Part of a small language model's weights: MLP 2688 tanh GELU.
MLP neurons of a small language model. Each row is named by its layer, matrix (up: input weights) and neuron, and shows model dimensions 240-303. Each number is 128 + 32 x the weight over its row's rms, rounded and kept within 0 to 255.
After each neuron's rows, "fires on" lists the tokens most often at its 100 highest values on Wikipedia text that the model never trained on.

L5.up1825 [ 92 150 102 127 155 145 150 114 100  89 138  93 170 146 167 143 163 128 112 152 156 118 147 112 163 115 140 134 112 150 143  94 116 120 100 137 110  96 154 140 117 109 164 132 130 170 169 165 154 156 133 147  92 104 113 141 116 181  50 110  94 108 112 142]
fires on: " to", " has", ":", " \"", " had"

L5.up1068 [100 139  83  66 138  90 106 124 115 133 128  96 103  72 108  98  99 128 105 124  83  74 101  55 112 108 124 106 168 113 124 154 100 116  98 120 138 178 135 179 126 139 125 117 169 167 109 188 129  91 121 142  53 168 126 135 168  74 113 148 117 117 199 141]
fires on: ",", ")", "\""

L5.up1784 [139 181 117 119 112 116 161  89 114  88 162 110 142  87 156 208 123 112 194 108 130 200 146 105 145 118  77 176 153 209  97 183  99 110 156 138 125 161 147 140 118 109 194 181 163 162 146  59 163 148 165 133 159 156 128  92 108  77 161 130 133 108 141  82]
fires on: " ", " a", " B"

L5.up2599 [144 152  94  74 157 153 143 104 122 120 130 108 141 174  83 136 135 150 117 146 104 150 167  94 133 155  68 148 154 109 127 106 160 107 174 169 122 151  92 175 143 115  70 130 131  67 169 166 136  98 150 177 114 179 138 109 131 157  88  78 128 144 111 148]
fires on: "\n", " and"

L5.up348 [157 131  55 131 164 175 144 117 100 160 194 119 100 129 126 147 129 133 145 134  83 117  75  81 165 137 157 109 131 118  95 110 140 121 157 100 130 178 159 125 113 145 111 115  95 126 124 131 108 101 171 187 138 168 103 192 116  91 131 185 152 105  92 117]
fires on: " (", " as", " T", "6", "1", "7"

L5.up2418 [108  70  87 175 131  86 118  89 109 101 125  91 143 142 106 112 145  75  76 144 126  84  69 122 212  98 134 147 163 119 133 161 130 112 135  85 137 154 127 134 187 149 149  64 131 107  84  57 164 146 132 163 134 123  86 111 149 138 128 156 114  82 163 153]
fires on: " in", " p", " at", " P", "–", ","

L5.up2133 [104 140 166 159 150  65 141 145  82 148 136 123 145 168 149 121 124 157 106 189 149  88  89 161 183 125 103 155 155 139 154 133 138 119 181 100 109 161 141 139 126 118 135 190 146 159 163 127  80  58 131 108 117 121 107  96  89 120  68 126 133 110 117 140]
fires on: " to", ":", " Free", " du"

L5.up2424 [114 115 150 170  95 163  77 142 129 111 134  78 143 106 194 171  81 162 139 119 180 115  83  81 122 123 129 149 106 118  90 118 119 117 157 135 153 154 123 155 119 165 104 149 111 159 117 175 113  83 114 165 104 131  98 177 145 103  97 124 123 101 137 144]
fires on: " one", "1", " (", " ", "4", "5"

L5.up2238 [169 124  92 112 174 209 148  91 123 188  73 124 170 148 165 148 118 138 118 118 135 128 139 134 123 156  99 152 134 151 129  80  83  87  81 149 145 154 121 107 135 173 158  87  93 169 127 165 101  57 158 157  89  98 150 141 219 139 126 111 175 214 152 124]
fires on: ",", " FIFA", " Party"

L5.up384 [114 134 138 122 150 156 149 111 141  77  89 115 138 109 166 106  85  69 142 168 101 148 139  80 141 139 139 145  78 143 100 179 164  98 120 133 150 124 131  82 170 108 101 113  99 115  62 137 121 180 144 175 115 162 123  88 124 176 113 146  77 148  60  76]
fires on: ":", "0", "2", " more"

L5.up1769 [114 128 128 101 148  92  98 207 122  97 152 110 108  80  94 115 173 126 143  71 113  90 149 102 116 116 162 217 114 121 123 167 134  65 170 113 128 149 131 124 109 164 119 139 133  80  86 128 133 135 177 138  98  48 157  94 102 131 144 162 100 175 130  94]
fires on: " ", " re"

L5.up1366 [136 144 123 129 173 174 198 146 156 105 194 154 106  91 120 190 133 106 120 106 109 153 122 115 143 126 145 152 162 177 126 150 143 108  76 118 104 114 117 125 154 184  99 158 168 101  92 201  80 128 110 143 100 123 109 125  98 115 149  58 122  99 161 151]
fires on: " "

L5.up2556 [130 116 128 105  50 150 102 158 141  73 135 119 187 115 109 139 120 134  85  60 116 100 152 105 120 141 185 192 117  73 138 157 155 121 123 123 122 168 138  86  74 166 144 164 130 166 140 177 170 105 212 168 136  80  90 115 186 121 126 160 103 146 136  56]
fires on: " to", " and", "–", " or", " /"

L5.up840 [ 99  92 134 138 138 149 142 153 121  82 145  65 160 120  98 105 129 158 112  89 149 145 170 120 166 109 112 165 164 159  69  93 116 132 118 144 118 125 145  90 138 110 156 110  99 115 148  67 174  86 106 171 102 121 129 152 140 161 145  92 115 154 174 100]
fires on: " that", " \"", " would", " to", " who", " which"

L5.up499 [150 198 152 128 125 129 178 120 123 117 100  73 103  94 178 116 167  87 110 150 176 130 109 132 104  72 144 151  86 129 182 106 189 113  23 136 158 169 127 141 153  80 159 109 119 100 122  91 103 176 103 124 105 149 116 177 171 144 159 161 135 167 167  70]
fires on: " As", " as", ",", "As", " if", " de"

L5.up239 [127 120  84 110 152 104 160 165 149 139  89  66 139  94 141  86 208 162 186  73 116 195 142 137 147 151  96 169 116 130 132 109 171 109 164 149 196 125 124 172  77 110 138 135 182 117 111  87 161 137 108 133  52 101  83  93  83 128 100 166 136  65  96  54]
fires on: " |\n", "p", "t"

L5.up959 [ 97 124 124 145 156 182 129 127 120  96 157 128 148 112 121  91 124  67 142 178  93 164 127 136 133 103 115 187 166 114 189 172 117 126 118 138 126 116 159 194  85 105 138 140 123  60 113 137 133 167 176 112 130 140 147 168 101 176 163 151 128 111 157  82]
fires on: ",", " ", "erv", "1", "2"

L5.up292 [117  86 117 178  87 131 133 140 108 120  74 106 160 153 155 120  30 157 131 165 116 160 131 106 100 134  89  99 163 145 124 117 165  64 129 131 157 171 204 139 162  74 103 136 143 144  78 143 168 162 137 102 119 126 144 132 160  92 134 148 101 132 159  72]
fires on: "1", "6", " is", "3", " was", "9"

L5.up1348 [ 84 130 104 161 140 131  65 128  98  90 121 103  97  80 102 162 109 140 112 113  54  91 108  83  56 138  95 116 127 118 147 172 152 135 125  72 169 174 140 130 105 148 100 153 130 120 139  62 191 104 102 186 121 146  62 133 146 153 123 143 192  97 144  63]
fires on: " ", " was", ",", " a", "3"

L5.up1303 [ 70 127 131 148  87 185 196 181 125 102 126 119 156 144  94 154 121  93 120  97 127  83 139 168 152 108 109 137 135 142 126 126 113 130 148 134 143  89 183 100 137 217 108 148  93 121 128 134 159 164 136 150 161 138 131  89 104 139  97  89 159  90 126  95]
fires on: "S", "s", "-S"

L5.up607 [107 125 131 168 118 108 139 152 100  80 116 135 120 153  80 102 131 151 125  91 148 141  91 124  74 131 142 153 137 143 136 175 168 121 113 148 130 154 122 162 149 113 159  91 127 149 142 143 140 125 110 121  74 117  72 133 172 103 115 134 106 123 145 104]
fires on: " was", " El", " is", " Ar"

L5.up169 [155 131 121 120 161 107 135 114  82 106 101  23 165 134  94 144 189 154 178 153 175 142 117 113 112 144 117 144 130  81 133  96 157 131  95 124 134 150 137  79 154 116  92 167 140  86 140  82 159 106 119 180  66 145 133 165 148 123 184  90  76 149 145 185]
fires on: ",", ".", ";", " and", " However"

L5.up1294 [165 161 159  69 183 163 129 124 148 120 125 133 157  96  72 169 156 121 139 128 111  97 192 119 124 159 124 150 133 173 104 159 139 197 111 124  98 140 115 133 113 103 100 123 152  84 101 139 160 147 187  74 102 172 144 131 119  83 148 108 113 115  93 130]
fires on: "1", "5", "2", "0", " p", " for"

L5.up889 [123  85  77 132  89 119 127 131  88 106 124 148 136 141 114  56  95 111  59  75 115 127 132  95 145 105 147  87 162 123 101 178  67 111 183 130 106 145 122 161 135 234 115 192 103 102 114 129 127 137 146 182  60 148  96 143 153 116 133 122 132  92 105 158]
fires on: " (", " ", "/", " (\"", "–"

L5.up1147 [155 128  96 133 144 145  89 149 110 121 132  82 159 151  98 142 111 116  62 110 134 118 152 149 128 182  59 169 119 125 114 126 137 111 138 141 102 113 120 151 113 109 148  42 166  42 176  81 154 102 186 129  99 176 109  24  90 131 105 145  73 108 111 122]
fires on: ".", " and", " in", " is", "on"

L5.up184 [141 174 170 154 187  74 104  94  90  90 105 132 126 156 119 101 115 124  95 171 101 142 176 127  84  80 131 124 212 125 195 165 187 100 123 117 143 197 113 191 167 111  89 196  88 149 116 111 119 140 136 122 161 167 131  96 115 133  93 124 119  92 123 129]
fires on: ".", " The", ":"

L5.up2352 [ 94 141  96  75  99 160 102 108 125 143 163  88 158 107 152 187  91  83  89 168 138 146 155 134 129 106 136 151 157 122 145  93  76 146  97  66 117 155 143 205 115 148 159 140 116 157 143 135 161 112 163 151 147 152 151 141 112 104 122 131 160 131 163 146]
fires on: ".", " |"

L5.up1764 [134 128 140 176 137 112 124 177 145 122 144 100  74 202 124 178 125 144 158 162  97 104 148 124  82 118 128 118 117 111 140 207 112 117 144 125 130 156 162 101 120 118 114 118  89  84  87 126 121  65 110 159 109 129 147 103 174 147  91 143  67 118 153 139]
fires on: " |", " October", " March", " January", " September", " November"

L5.up2034 [ 87 173  92 196 178 122 202 171  75  81 144  54 148 115  86 120 142 148 122 126 128  87 169 159 148 115 161 123 185 141 134 133 105 117 164  72  97 138 102 144  82 156  70 209 153 168 117 144 105 108 170 134  98  85 142  35 158 193 105 160 174 109 102 127]
fires on: ",", ":"

L5.up479 [111  70 165  96 143 147 120  53  99 115  86  55 131 129 151 141 121 141 114 159 128  86 137  88 103 118 146 137 116 178 182 110 138  99 127 111 117 151 109 151 168 107 144 113 120 158  95 185 202 133 178 152 133 161  92 142 129 126 101 152 135 106  78 112]
fires on: " |", " ", " Second", "1"

L5.up663 [ 91 150 121  90  89 150 156 157 119 112 156  86 201 109 139 125 143 107 120 176 137 138 125 164 109 119 115 122 170 128 114  98 199 135 173 132  54 164 166 140 178  86 149 151  98 155 119  96 137 143 145 161 131 111 112 122  70 184 111 111  88 117 119 136]
fires on: " the", " of", " Di", " no", " do", "^{"

L5.up664 [101  80 121 142 146 146  98  99 154 159 113 104 234 205 143  90 116  53 135  78 146 146 114 134  83 147 164 149 119 120 142 163 146 191  93 111 108 153 138 147  76  83 141 107 144 175  96 146 144 138 160 150 120 167 168  90 146 188 138 160 114 163 126  76]
fires on: "\n", ")\n", ".\n"

L5.up1715 [102 130 107  71 107 110 109 103 183 117 107  84 150 132 143 123  64  78 122 105  73 122 116 158 141 107  79 156 129  70 160 149 132 166 141 116 137 129 149 147 102 157 167 143 122 125 117  98 109 151 187 139 161 123 121 123 133 154  92 127 158 228 107 145]
fires on: "-", " G", " w", " F", " gr", "en"

L5.up872 [163 123 124 128 155 159 129 132 129 115  98 150 166 148 157 131 112 150 153  90 187 109 128 106 103 100 105 109 154 120  51 159  91 187 115  99 128 170 143 127 167 125 110  91  91 143  97 172 211  82 111 116  68 155  95  94 194  77  87 119  97 114 121  36]
fires on: " was", " were", " not", " is"

L5.up2294 [125 123  59 169 126 111 168 124  88  80 135 115 121 192  93 103  68 102 168 100 116  94 134  96 138 115  86 117 169  88 128 135 131 112 121 140 181 144 166 114 168 119 101  84 100 115 101 133  96  76 104 129 100 155  92 164 181 116 108 120 113  93 132  67]
fires on: ","

L5.up2521 [ 91  70 192 143 124 156 150  97 132 146 106  85 144 142 105 162 140  78 139 134  95 127 122 150  89 139 120  87 176 118 129 172 156  75  82 104 115 117 112 133 104 167 123 116  65 117 199 100 164 168 158  92 138 158 119  73 155 151  66 114 144  79  98 146]
fires on: "-", "S", "\n", " S", " rel"

L5.up2155 [178  91 148 150 147 120 186 122 109 129 160  71 121 157  62 129 134 144 126 147  97 218 141  42 135  87 131 138 170 121 129 143 152  79 147 129 148 129  94 106 114 128 155 178 122 123  64 151 110  96 151 150 169 157 162 138 103 136 141 185  79 111  50 159]
fires on: " is", " also", " has", " was", " been", " Te"

L5.up461 [102 144 105 232 115 169 145 107 112 154 195 113 170 117 164 158 192  93 145 124 158 163 127 135  90  99 122 141 167 115 106 130 147 185 135 126 163  80 155 119 134  93 144 116 164 106 168 109 116 146 125 151  96 140 133 125 119 163 149 115 123 116  58  93]
fires on: " ", " F", ","

L5.up972 [139 153 117 100 117 125  91 107  79 145 115  67 147 121 117 164 135  80  97 158  71 139 171 128 130 118  79 167 119 142 177 120 180  66 100 144 136 169 124 194 109 100  73 186 122 123 110  83 146 105 127 156 115 159 131 136  86 172 100 121 122 112 153 127]
fires on: " ", " t", " |"

L5.up1751 [127 146 128 162  95 150 184 141 114  82 129  68 145 136 122 101 106 117  98 158 141 177 142  98  73 135 125 156 117 154 142 152 145 135  83 140 120  88 151 152 155 158 157 100 133  83  90 149  97 126 164 114 128 111 122 119 148  80  88 188 116 106  70 136]
fires on: "2", " has"

L5.up1258 [154 142 134 136 161 168 166  99 100 169 146 143  89 182 145 181  80 170 148 132 146 115  92 120 140 141 137 136 138 104 109 137 161 139 109 155 123 134 198 165  95 136  92 137  48 125 145 140 136  95 149 103  85 177 115 116 133 124 111 146  80 137 165 127]
fires on: ",", " York", " by", " ("

L5.up1357 [147 131  84 146 131 174 100 119 110  83  57  80 130 103 171 118 126 115 106  89 146 140 186 140 112 163 121 123 170 126  64 133 167 117  66 117  84 161 103 183 121 142 167 188 133 133 190 149 167  80 147 169 121  96 167 141  91 124  98 139 134 109 106  91]
fires on: ",", ".", " even", "/A", " J"

L5.up1297 [149 103  65 132 121 114 137 115 182 107  82 157 124 109 129 169 149  53 155 169 104 157  96  99 107 186  86 185 150 189 140 172 134  95  94 146 121 185 160  70 130 130  76 107 127 112  87 123 160 144 139  99 129 185  99  93 151 141 132  91 119 176  92 161]
fires on: " \"", " '", " South", " R", "|"

L5.up1829 [114 112 134 156 146 127  99 120 106 177 158  92 155 156 113  37  91  85 136 123  99  68  87 111  93 100 118 116 148 117 128 185 123 113 193 138 122 138 125  86 103 100  90 105  71 152 135 165 114 118 130  88 139 173 121 167 126 111 108  58 119 164 180 100]
fires on: ",", "the"

L5.up2491 [143 154  98 153 153 159 136 122 101  75 133 144 153 138 151 146 124 103 130 109 184  92 122 121 160 159 169 158 150 128 194  97 121 127 124 123 160 149  97 103 143 199 116 145 110 133 127 161 136 133 161 106 127 113 144 102 134 135  68 160 127 151 123 100]
fires on: " had", " has", " have", " having"

L5.up1333 [209  83 159  98 162 141 159 176 136 119  91 153 169 143 137 131 143  95 145 131  94 197 123 109 106 167 122 175 181 187 152 152 108 128 103 134 127 138 157 158 120 149 192 108 141 128  50 123  92 183 119 113 109 131 157  87 105 137 143 132 163 182 139 151]
fires on: " |", " in", " ", " (", "The"

L5.up704 [128 141 136  92  73 142  89 100  94 142 111  98 138  82 170 158 104  97  42 109 184 113  95  93  92 160 177 131 158 148 146 161 153 112 187 111 108 113 101  84 172 139  95 113 159  99 138 105 151 130 209 109 137 182  96  95 104 118  89 139 141 113 112  89]
fires on: ")", " the", "%"

L5.up1868 [149 129 131 161 124 136 206  99  61  38  85  84 125  78 167 124  86 109 170 181 140 153 124 127 177 161 120 112 168 164 125 206  38 114  75 151 153 131 106 150 132 190 133 141 116 192 209  90 137 140 115 148 130  86 147 168 114 125  75 143  76 139 134 158]
fires on: " N", "N", " ", "ir", " Z", "is"

L5.up1313 [ 37 124  68  62 143 118 128 109 143 118  80 112 128 128  93 112 103  86 116  66 158 158 108 112 119  89  84 189 130  86 100 142  98 133 181 113 110 148 160 111 174 120 162 171 120 130 134 105 113  80 134 117 155 186 132 155 144 133  97 146 127  84 146 180]
fires on: " ", " –", " Per", " (", " —"

L5.up2685 [ 71 160  78  79 108 182 103  94 137 176 172 130 129 112 116 172 145 136  69 116 133 197 190  95  82 130 102 174 133 141  98 187 127 123 183  74 126 129 112 134 176 100 149  93 117 168 156 120 176  81 114 188 119 176 115 129 137 195 129 180 127 107 109 113]
fires on: "C", ",", " of", " cl", " the", " most"

L5.up1680 [144 145 122 102 178 192  83 100 128  90 166  91 133 126  91 114  99  81 179 114 114 152 117 124  74 155  75 123 129 128 177 119  81 131 145  83  46 119 180  61 153 129 110  96 102 125 107 133 156 190 152 156 137 161 168 102 147 148  85  51 125 141 175  97]
fires on: ".", " on", " is", ",", " Qualification", ")."

L5.up1672 [136 117 104 189  98  65 143 126  83 141 161  87 127 130 158 116  95 120  90  81  96 155 132 111  40 122  81 137 127 163 145 102 142 123 107 174 182 204  76  90 159 102  93 138  76  97 148 118 102 185 152 189 147 145 133 116  79 124 107  95  73 129 154 116]
fires on: ",", " Battle", " His", " played", " Her", " his"

L5.up1097 [125 176 104 119  99 114 121  45 125 158 130 145  95 114  67 165 141 152  95 170 159  95  37 100 137 189 167 104 146 115 108  67 134  87 106 116 156 122 158 171 190  92 110  47 123 109 151 129 154  89 156 170  80  94 134 129 112  64 136 107 102 104 165  73]
fires on: ",", "s", "-", "9", "7", "3"

L5.up1743 [ 67 124 178 115 149 190 161 130 106 129 163  47 102 150  90 212 156 131 116 143 148  66 106 141  93 141 121 137 116 156 140 203 131 165 120 145 127 146 188 128 133 171  43 120 175 135 162 193 143 149 137 172  61  87 173 132 127 114 117 107 120 139 144 133]
fires on: "1", " due", " one", " Man"

L5.up362 [ 86 140 118  95 102 134  86 156 100 100 120 107  85  69 104  87 133  68 168 125  51 142  23 152 164 154 142 134 172  76 140 149 109  82  91 110 113 158 145  85  76 182 118 118 136 140 123 157 141 133 123 179 104 180  74 104 164 127 145 166 121 189 135 127]
fires on: ",", " R", " D", " Pr", " W"

L5.up1962 [188 156 148 164 157  53  88 164 133 109  95 124 166 123 106  99 130 121 127 153 137 125 109  77  98 150 112 131 146 125 148 136 122 136 141 100 109 124 101 138 114 133 138 182  91 165  83  73 132 106 127  98  92  89 120  21  69 148 143 120 154  88 128 130]
fires on: ",", "0"

L5.up777 [128 184  70  92  98  94 123 104  66  98 146  91 158  93 123 119 138 105 139 173  98  60 127 104 112 110 111 156 146 142  80  82 168 166  93 119 146 145 168 144 141 131  84 127 139  82 129 105 177  93 133  88 109 119 159 121 148  96 153 154 133 133 124 156]
fires on: ","

L5.up2188 [129 144  61 174 156 120 117 148  83 110 126 119 170 163 125 142 113 121 144 133 105 105 102  68 109 136 110 101 140 141  68  75 106 170 163 169 137 156 140  76  84  91 122 165 109 126  87 100 115  91  95 120 146 117  91  78 135 175 110  90 178 160 116 134]
fires on: ",", "2", " based", "h", "i", ";"

L5.up463 [146 133 170 127 117 137 143 186 160 137 159 126 172 114 143 118 106 149 162 125 103 132 129 132  52 132 115 138 122 141 175 107 108 140 144 153 142 141 152  94 104 167  60 147 108 175  89 208 134 175 106 181 138  39 184 125  59 126 136 121 113 121 196  98]
fires on: ",", "–", "0", "6", "7"

L5.up477 [136 112 121 148  93 170 132 156 113 148 156 113 135  69 103 155  95 121 140 128 104 107 148 106 163 132  93 119 138  78 147 164  68 114  95  85 106 159 103 149 162  87 132 128 177 204 135  69 139  87 123 194 126 145 101 148  85 141 144 106 152 125 211 135]
fires on: ",", ")"

L5.up264 [131 114 137 157 150 159  81  92 155 157 124  76 181 126 132 111  77 149 148  99  86  86  89  96  75 122 144 109 140 138 135  96 171 111  99 138 100 118 164 172 132 110  90 126 151  61 124  53 129 170 211 158 127  99 109 126 115 117  77 198 167 134 161 109]
fires on: "4", "2", " in", " of"

L5.up212 [152  62  94 101  89 183 105 116 126 161  89  81  79 130 134 137 158 139 153 151 124 121 105  82 169 149 112 142 140 133 140  92 101 140 159  69 161 114 155 123  82 116 161 145 120 211  77 121 116 136 109 109  95  85 107 146 115 109 120 155  97 161  85  99]
fires on: " H", " K", " L", "4", "5", " |\n"

L5.up508 [127  77 147 128 130 182 123 156 132  40 137 167  73 163 162 155  37 159 125 115 144 109 127 100 125 154 147 121 154 103 132  94 141 149 148 104 148 173 210 150 140 102 183 144 150 107 139 232 124  84 166 104 120  76 119 105 108 107 127  96 179 176 160  79]
fires on: " and", " to", " R", " |", "ill", " /"

L5.up1155 [152 124  88 146 123 106 128 132 179 101 196  91 173  42 114 204 153 106 188 151  82  76 146 149 128 171  87 174 123 129 102 148 115  92 142 123  98 168 143 109  68 161 160 152 127 109 153 190 111 182 101 169 102 157  48  66 149 179 126  86 128  86 122  81]
fires on: " Al", " ", " M", " Fourth", " |\n", " Third"

L5.up1817 [152 169 145 120 176 133 105 125 128 164  92 109 145 164  68 138 191 143 140 141 143 138 177 135  96 176  47 101 114 118 127  30 187  99 109 133  87 149 108 107 131 154 140 184 179 122 116 110 120 176 113 123  69  70 125 126  69 159 144 136  90  70  75 125]
fires on: ",", " time", " billion", ".", " million", "0"

L5.up1351 [103 135 109  97 145  89 117 136 113  95 134  69 179 159 117 160  45 126 153 154 146  82 190 130  96 108 167 145 202 116 143 108 128 112 140 181 163 197 126 174  86 103 143 116 113 114 106  90  89 142 144 112  99  84 133 169 146 167 109  76 150 167 118 149]
fires on: "\n", "|", "/", " *"

L5.up1433 [ 95 180 121 186 120 161 159 139 148 131 110 127 141 113  81 133 126 111 127 161 172 105 127  85 113 134 146 128 123 121 100 108 115 106 140 165 102 198 159  85 156 120 118 143 104 111 126 139 132  24 174 187 122 115 147 102  65  94 147 135 143 108 137 158]
fires on: ","

L5.up310 [164 154 101 140 147 115  97 130  77 100 117 112 236 196 127 139 167 124 144 107 138  83 143 139 142 170 135 128 142 145 118 110  75 137 101 171 150 107 156  77 136 114 106 142 117  95  79 151 141 160 149  81 118 113 152  90 142  94 129 160 109 152 142 106]
fires on: "0", "2", " the", "|"

L5.up483 [122  95 150 109 134 123 142 136 131 120 206 120 139 110  89 166 145 112  97 125 130 106  91 122 122 109 161 136 182 161 143 204 172  94 145  98 111 154 127  81 116 158  99 123  77 145  99 147 131  74 161  96 120 106 110 150 154 128 131  74 171  55 112 121]
fires on: "^{", " ", "–", "|", " km", " sq"

L5.up2077 [117 134 129 135 145 169  74  92  98  86  85  95 188 104 121 120  82 120  97  75  97 139 214 111 109 117 167 103 122 126 142 131 103  97  68 126 141 145 154 119 121 123  86 164  95 135 114 164 191 145 136 159  75 148 146 136 105  75 115 165  70  93 148  55]
fires on: ":", ","

L5.up496 [ 97 135 110 155 164 142 133 101  92 164 125 114 165 140  49  92  98 131 128 145  53  95  86 165 130 122  80 112 132 120 135 136 137 113 188  87 152 150 137 105 120  70  59 108 121 104 105 114  96 131 128  74  81  85 180 123 116 186 108 160 121 186  87 129]
fires on: ",", " by", " for"

L5.up208 [ 94  79 145 130 187 127 107  91 130  95  89 116 139 137  86 167 195 145 135  69 100 141 143  90 132 152 141 166 154 157 127 131  73 151 135 163 161 109 184 149 134  99 115 164 160 117 120  69 179 156 229 168 152 138 120 156 127 177 130 131 177 152 177 110]
fires on: " which", " who", " that", " Star", " "

L5.up1466 [173 178 159 144 183 133 141 154 147 169 158 119 148 141  84 160 101 135 103 132 153  93 117  80 118 151 169  81 122 143  94 144 160 112 169  64 101 163 123 127 162  79 123 120  75  78  81 110 125  88 191 186  98 219 143 162 191 139 176  97  74 134 112 153]
fires on: "1", "2", " Pe", " his"

L5.up963 [131 174 111 180  95 154  94 172  57 154 104 129 154 160 120 104 131  96 160 150 139 150 143 151 164 160  66 134 112 130 124 102 140 160 135 164 193 156 134  81 126 120  64 175 150 185  50 114 122  62 124  90  66 102 105 151  84 144 133 136 101 146 161 142]
fires on: ",", " —", "6", "7", " |\n"

L5.up765 [ 88 177 103 136  98 100  57 126 100 129 152 137 183 110  37  89 140 135 105 140 137  78  91 188 151 124 121 115 116 144  85 155 111 179 159 162 185 147 158  69  68 113 116 152 102 193  91 140 118 128 120 138 108  70 124 112 105 151 117 170 106 140  72 121]
fires on: ",", " to", " by"

L5.up1928 [106 101  98  92 112 119  76 170 106  93 113 118 110  84 106 130  95  63  61 123  89 157 139 129 167 129 137 117 104 144 131 176  96 131 192  64 100 136 164 118  64 140  95 139 147 192 125 133 145 121 161 165 128 138 124 157 124 140 151 150 160 159 187 117]
fires on: " |", "0", "us", "."

L5.up1840 [143 175 183 134 158 134 126 134 118 177 111 134 125  74  84 157 125 128 103 162 165 161 156  47  99  90 120 121 170 194 214 193 143  87 108 148 138 172  86 111  58 121 168 149 105 106 141  52  98 151 145 131 109 113 128 128 117 144 135 137 104 110 158 135]
fires on: " ", ",", " were"

L5.up1398 [128 141  96 127 157  90 205  94 123  65 143  85  94 121 117 126 139 122 141  50 163 118 104 111 118 141  73 212  79 174 101 127 153 158 162 161 162 156 169 128 160 155 137 126 167 168 120  89 130 125 128 151  59  83 125 119 129 202 128 115 166 162 124 148]
fires on: " ", " May", " and", "ay", "1"

L5.up1746 [121  99 155 126 162 158 118  97  82 111 143  92 186  84 144 136 154 141  85  89 118 213 124 126 138 114  90 166 144 170 203  84 113 130 137 106 166 107 117 152 113 100 139 110 167  86 146  96 167 163 113 105 197 131 144 123 154 124 148 178 123 112 128  98]
fires on: "6", "1", "4", "3", "8", "2"

L5.up2250 [138  87  89 146 178  91 148 110  90 123  77 104 123 166 108 146  95 127 122 132 127 153 109  97 128 179 172 168 155  83 205 127 139  70  80 104 116 164 115 127 120 185 194 147  90 175 138  83 140 161 192 152 169 205 136 122 159 118 131  94  98 168 120 108]
fires on: " ", " on", " L", " H", " in"